Part of a small language model's weights.
Size: 18 layers, 8 heads of 64, MLP 1344 GeGLU, 67.2M parameters.
Training: a variant of Muon for these matrices, 1318M tokens, 10056 steps.
MLP neurons of a small language model. Each row is named by its layer, matrix (gate and up: input weights; down: output weights) and neuron, and shows model dimensions 176-303. Each number is 128 + 32 x the weight over its row's rms, rounded and kept within 0 to 255. Numbers have three digits each. A neuron's up and down rows have the sign that makes its largest values positive.
Before each neuron's rows, "fires before" lists the tokens most often just after its 100 highest values on Wikipedia text that the model never trained on.

fires before: "\n", "\n\n"
L13.gate33:094163164103089184127158092072160141148090143183132119146136154195107117127102210072096117102148108132105128192144176148128125129151163113122087100098121142078147098106059126086160134114048122051088119114123122161142118111154178106104187134118137126092161112143139105117187155139054127096133117115158074080115117127114147041104109126124233183110067153166088109120134185127079137109109
L13.up33:103201111103091078143121167096096086123159098182073098113148208127164147105147139134127134161146130157144079122153111112157081113136084104121172152168046165131100118138140131045128096073124181108091103115125184122198146156123106150175084142108191119136108122170149151131088074123099100104141108114122084082147186142108101155102131136117160134153126186137134137206117078126157126114123
L13.down33:096092131075115185129142156179101091116072106118138183059155153118132131118152161069118151094153153078135168109150166135094116083120085072090113171132115174139160070142156113065156140134125162086122152126154093137105151154085138160112098141112127118074137149130137114089131083167151200119139133110109124078151126134157101141124155150079153065102133142160128110123113098205101177149167

fires before: " | ", "% | ", " |", " (", ") | "
L2.gate93:122121176127156161100134126111112155118166106115143089147100088131101117098125077082124163187118165080063082114147106144122177124196118093089220128130146110111076150127143167143145102084051120097136077093159120208151112162107154127116108148132135091100142086144187100111152097145109115142117139114203107106074098133165088165141132162115126123144164167091092136126164127059116182114144
L2.up93:103099142094146183126145159160199125084115097149132140165116104131098171139103154137108133118181088106144136112172100141066113201104122209173097094107130150113129163157153112131120157165127092123103177162111082131144133111092107159114153104113158107085137153159165134128194104113162089133097121150129141149124180112157119133114127086148102096145204144118135137174139174073118097147104
L2.down93:161196155116124138119174173052195143153155137141096078118090168135197164091118078100171109089099128117130148191081153149095140134145109121121174076113133110104120172146083029134135091141153112133167137140124150116145083066128129134121155203139163136116175149097139121083152189118104092141082138152078149137088125180087187172084141120167134088127129084070169079150140159082081170162135

fires before: "\n\n", "ing", "en"
L12.gate658:146151133117145143144165160086183169107082111141136056159177138131116133113105140099124151174154100109132110177107122101152117145157117144086155148123126116154177150164156155132149123131104132099198122073159216151222131194077131099112126143165084115064134113146122087127115149115183181030149163116187060119099134090153115147196073133211124134107133129095085099156092105111119169142104
L12.up658:085133104062140134192089133085115101124158141082121137167111112097192166058114080142154125095097112086143138138149106109101084123121124101068156158160164092123155126137161135091113120167122142150157104115138165126049140117152089116090093091124128150137127133101206111155153103129124118071078145131165116113132121133097078151120134140092144011057131168107068065165116128141155191157152
L12.down658:091100126093093132124089145166113135125121181118166157143104158125160066104101145099100130037103181107153140083158129098131114117079148114122157092104114129151079110161161165108118113141122111112111144097159109181096121115142104093079134149199130140126161126098101134131097125122141132134147255130145116139108152131120165146163105158114187101069132118142070087150110100127149159139105

fires before: "\n", "\n\n", " and education"
L2.gate35:139048199120134156112115122084086134155152139095131089153120208159083159109107100121114138143204133121135149147180140159129156118123143097136139199136156101175100134174159211139055096128131145089151166122108144125112109150103090084144066125148081119118120082172073159176129136089111098157174104130087156077120082144178137121134148126137108112104121107166151146121107150107176154121125
L2.up35:098150075123150156097107143119159134161080131114151150115078106119120129106132143120072178092140124106135112115095120038141124130110071128106073136147065144135131124126113087159187129174138113120151077100148125144116124093173090147140122128105168122128138061130166105098145071158134087119111147129141165133135178079119152090145158166104156123134118081142110089126127082193096095171075
L2.down35:143131115066131175162164193092108193107126167112161084076083164127087168018142128122115147113095189107117129132086110081165168113172103093193147149123098151111103100164095094089141100220107121151170110116111141146101168142147110158105066121141151120118162107142168129104127149101115155133181111110129138111139079141140131128129130122137165118153089089143101120103164091184173148149175

fires before: "-", "- B", "- The", "- T", "- F"
L15.gate255:121124146137125133117120153062110155147096136144142093166113100127131092100134144080166102088102104081189154125117123205085118118131106134119087070112148094118083211188116139121152119090123123104129098145103157170139132202120134097116118127164148152098146136127110115115132111154148064096164080136130157128146121140101141089090209176178164182129125169087161141125132143074079149102191
L15.up255:137163190142104158126084079116085125155145118184095118178149140129082140131099124109140108091124147173110147116139105169163184102200087173169126104168184146117115198139147188169142154074096168138158128150115114100111171165147110068107172170146176160136124200167128181091094117127121149143145204146119163092169133134118099170161115123182181139129145145162090114117107116088176127147133
L15.down255:154078159114146115179118091113123075125135126177137182164108145161159118119121162077147109064114170099138102089159156172118158153190106181120080106169134158108146145168192174116130117157085153108183161128119125111121157107126151091142123099152156112130151182093128138114160101089144162100205129111129121103136062106118129117139104123146166156110103121191111151133193131168156165128178

fires before: " | ", ".", " |", "ists", "im", ":"
L2.gate1044:133093137152177117104095145129147149163150132105122137086112148192110147146139092129074164166017151127157095136167196110120116140176112106071117086094119133127109128124109111158131139136090135169213131101164135111131128123131111133099115214182120063151166144087076068119160094163136109141138109117115099085106126159110140089114118156112097112119138130146141166119119169150144118114110
L2.up1044:130105106096139132163154114093158041078094122151134135158096155106135168172104205072168114081179088216126125148120126097121128082164193133099112110139119125145103140118110154114166138116119160110129132162103062132075093174119157130160137089098132157096141087195134126066121157090159131136175107148175132120134140063078136147155134084163096093121109122090125118135195110112151105146074
L2.down1044:105076177154135140079095090149179161127149073127129131091075185110108116146085149184090158106061073122176160179105186165146094117102069140111096098161072160112084163125132060127167140142187153127209099120128111174074125129114110141193153135143177081155138124131099051105115139114134111054090148067153128166107071143086128169109127142092115084095119143147200138102084136192144174094128

fires before: "\n", "\n\n", " Role"
L15.gate1069:163147120071110144096108089064126141134126108187115102086084103088090150117143180146161205127150131147149066145162100129130131125114143086116140069115117117063156071083114131123097028080113125114115143102147162122090090193131166094126036161141126127136111167133189106064179159151125184165179114142114130076119123114131144044133133090129123120140148168146101089140111138081062131085131
L15.up1069:121175119108109105160128078123150098108141103130131096122136123080193090142147135172119140126143159147067097144085093121162155153101182118121091140170148180105171114097175126063138054077216173117102128121089150086156106097177167197135080122133152132130119109110141113076171149162135145144160175194106129110125168152131098147143106126171155108139160168104161089139128169123125086106094
L15.down1069:079122183129135128121128163143101125103046167133130124084089152158092141078129103170138114107133103169159096156124199155064172063128167236161125142143084133088113139105147082121058094158118120136094121141078112102136181105171082102134132138138139063119105128092154130107182144159144130131145122058028122154110104172155175159075142128090132138093142137120122142090163136116124194129103

fires before: "\n", "\n\n", " =="
L11.gate1262:162102127154141137094147084125129158126156123108107134138099115100074103115104113147123111168081132105131086053182091090097148116102132156162167088120130144120138137116090108128195145157155149110092137134080209134087132117102126141122094139134113081114180143147184152127123117153119112143122122019101151120111103099161131152114107125142156143105161139081087151120065148080151161183116
L11.up1262:095172194085161154112109135097095201100134139081165189125142120130141175069114168158161117106065100115142135087092163158112145133078152082101106139110222126124054173087082072171159148122150161143125171128122089143131150076146101109144107150129186147156140086128206151131143127173136141122091168109134112087168157085141147116111128079117159154185184134131130107133168089104116173092112
L11.down1262:131179174169136175128114123155059158166128121176100112127098105116113097128130190168127146072136103092152089119099127177167086138093160129126099153152119131121199102170107176174141111173114132166105084103160155121212112234111106086154104152135146098145167135137143161147124116144134127191069078128088131135101150128102153049144135117171108117086093135153105100113155146127139142163130

fires before: "000", "500"
L15.gate620:098194129138128175109226112133135141121103082194142117102152104097092135087105185124129187117094203132129137110138143129106122141097137136086187110189125131140088154128134140092128091108131135116138115161107114075084087136148122099164118178155090163177132071137106107171165209135160132072130144109156140122174186080208126119133111152110105068141104146165153098158110136165083135132142
L15.up620:171143098136129156121096123134146146185134088113126130118068132099102125116146111145186182104132151149066195174154089096081175151082074162143110140210098153136102120112182145161141135088157147096170106179095130129181125114113090177117148172119093144078051130156097131127168196070153132112125121112171113098177172154161194109186130145183126156069104169140170063160116058114083072114115
L15.down620:118167109085142105101121087108151111129172132142092137096147128160140122122155139158104103171095102139157118127128097135132129186119142142102145134147108110158169137138131132121125162166164173146102107114073084140066203074088060137143107120139090110148185114124157074203124080094130161133100156164176097103072123140106118139161127114126104090074094135093096169121122117138151089137109

fires before: "\n", " ISBN "
L15.gate355:138156097109082132134150094135102084133135079149100129114116142131127142062082114098124099159178179130103146126155143114117114158133108114104108116109075154110096128097129106100068126101139089094048078162128116148139100132095150122175137174128151085137173219167076105073198130134103099135165119147134118131143101134186133132105129122186124114097133133129112140143158137144124117020118
L15.up355:117193129154111132063154100095152127156138131117082114148119115078117088101077154187162136120136152139136161117142188163138194111119133164121099126126093164104107104121117111150109140031114135061155112085113118107156130109195149135157063151173125132146123090146133125115148159074095093186175129139135128108143149143119129123129093138162157101096176141062146101144160153111110156127085
L15.down355:103130095147127144113174084097142063096128105103113082104111118103085172121081124104143119129111106125110116170182103095105140126083188088126082152148112164126120147110070099105107190153143104088122085106130084069226112141137161089144120114141096127127080147181116105037169187098161158122184048160139090124129163123169082151111161094155137202133116126117155098120129094154130123114096

fires before: "\n", "\n\n", " ==", "==", " of the"
L11.gate275:131074162151100160122137198136106133157095087120124155098173097129121147095053131148131065141134142108163157136100112097112128091049104166095090145128169139028100123143121127073175155078128086159142145167149086170097187130135134080123181141180121151158144123153161102145192110161156102156123201098109142098143156091098149138165210147133152127162107166127109147166107131151228171157139
L11.up275:189200105129106158170160113142121139101087122138161129126139155093132145115170059104111136161109061120141102136128107163138117175167140128119123133135107181114114095106211078113059156149133146152151174130184129143150132160074093123101097126184148170134110176160109183112110104089105177166157085152171130110151101092116139174128127145064129116140114161131103066101121158173181123123110
L11.down275:048146159116109155083199038098065133087169168069070131113117114132153125158107107108105123160047114146081114112120132216089087132136123131138131087130065122110122104104142139131153182143121139190131136132111116150102138118078131152111068132116119156145132203159152162169136100115153165134138151127190124171168155202165116095077141143130092120149121097154134100105120116131107118140060

fires before: "\n", "\n\n"
L11.gate527:188055151090091147108107088128076095074167159162098139121174085160107107072143168161143143142113099127086178137100084185134151107091150180126168165168119108187148106151107103111150142108143132162140076098152119109092076118144077161141092145229108151158131095123150176080159115139115096186140087130171117095111134151139092096108092086062108128125071163119151145134115132105117106171137
L11.up527:146154130155122119143140168139079170105047138106111083177158194167171130071124169131135161176119122170132054118098144141122145044116098155137065141126076090162092117088126117164130117147146154160121110098115155155150099111098123132124127124115128087151214080150154100107156155103127120145115166110132142183123111134142121091089083144069107171138106125122126137131129084128123076126148
L11.down527:064114150081116071157097152129126111130127104120131117073109139125143139130136123099162125162104172139166096174160143087114153165170095112158102172143078096121095160110124132114172134131193133135158156091146126131148163147191109122097113079123118144106156087105197085144143152131173140147154144100112158122167122126142150115041150113163078133104128136189165083169106164096166169162064

fires before: "1", "2"
L15.gate936:156157180145098125152164098121105073120093174119161133118137117155178164167134168096067086129139130144097132075153104110143111140132165165133164082102178152164098099138153153112149088109104156075175077180148071133145108134149093136127144179098160041118153138164149158104199094134124158119155112082088129101132126153166098153137113115118097100146131146098171152129133089135125078113118
L15.up936:097079120148097158112091091110147142129145090091168138078141119080171149146132131166043102118097168152113129124137089124134086163094174124137117108143136106132109162143120163161112096149090128092163167200109109088174089090151083139178104157115106144176140178195141080166187092094122100062161124161131153138040162114052142105189127109139039126120130147146119174134135097168096088153117
L15.down936:145182130099141180155137091099123106124127124113190083120048129137088153133167104149107132154087156064187167095064162168134160141078149124100089148156101124115094153123115205169117100076138134122106088131134156139133079171040110096147083110106165136085145184138149108175119081109115140119107113125118142104193100123090112151184146073151121194082145144110125065070139142098147074140143

fires before: "-", "- N", "- F", "- E", "- M"
L13.gate1022:103119131086156173090139108096161214124097127107090075161198173130063090108118156129094160088119126128175148165163174185118099126132103180101148168137189104092128084175132094151141173105122104155192106109143107156156147127140097118120118118142155116097105125143092104135105079114120151153092167097174118134090121086118156132162052158152163097151163117134097083167161173115197105183108
L13.up1022:133117119166098178148097073112132118134173111136104156075166084110203152136084161139151191184048121150122132177123105142109109107068071177124146122128134099091092192193044136175137105125113084080118129150114135109120144123111166117126055133136106146162128179145111144184138199093148134149132130167155094090149124162155152136176145152133117120127068149136099065072091212145160146098112
L13.down1022:192102187140134143132168138124099148156169116047160124128112113123132205160148089112148105115194149155100203078116144166145089112173041149154162149096184115079098148149087107119127123107081084114136119137085133091120167129147186129140135147141190116113155134142152147133069106125113078140124111120106145084094155145127126135117072111177119116111122120130119097102167176131136122130112

fires before: "1", "2", "\n"
L11.gate1082:147122215115122144159110100091108086101166103163118110139189145137110154146097133145090158097123190144109195092101110067159102222128159039128132153114213107109074081095185084095091176070131155165065155156136101138168128091163131111047150104091148093137151172101146164114124107144139132130132140064152079087087119148072149154133126140138113141133131116082119130158229146120142106142100
L11.up1082:146138117147151137114153165084140166197125148088184117110144085135157122132120099127148193172187077163125186101114118113109072171109143081132072145139130157156100112111105105124118146101126150115086076117122096154129099138182105076089126110113162124195163142108175220081145115164126156111080169098144133098115131089116175119141105093139143102147110114076138107167195142166117136135113
L11.down1082:108152094096135178109141166049091106100127092150116142086094168154127077104094145127117146121165128145096139149153157136107116125082211134095101152152142121127090171093159141086081131102082119149149133090142105061105151074150114097121110124117123141129119112133121169100138141113099116120159135125070097086098085125159159152088160134132175110098154106097154101123173117141156138131121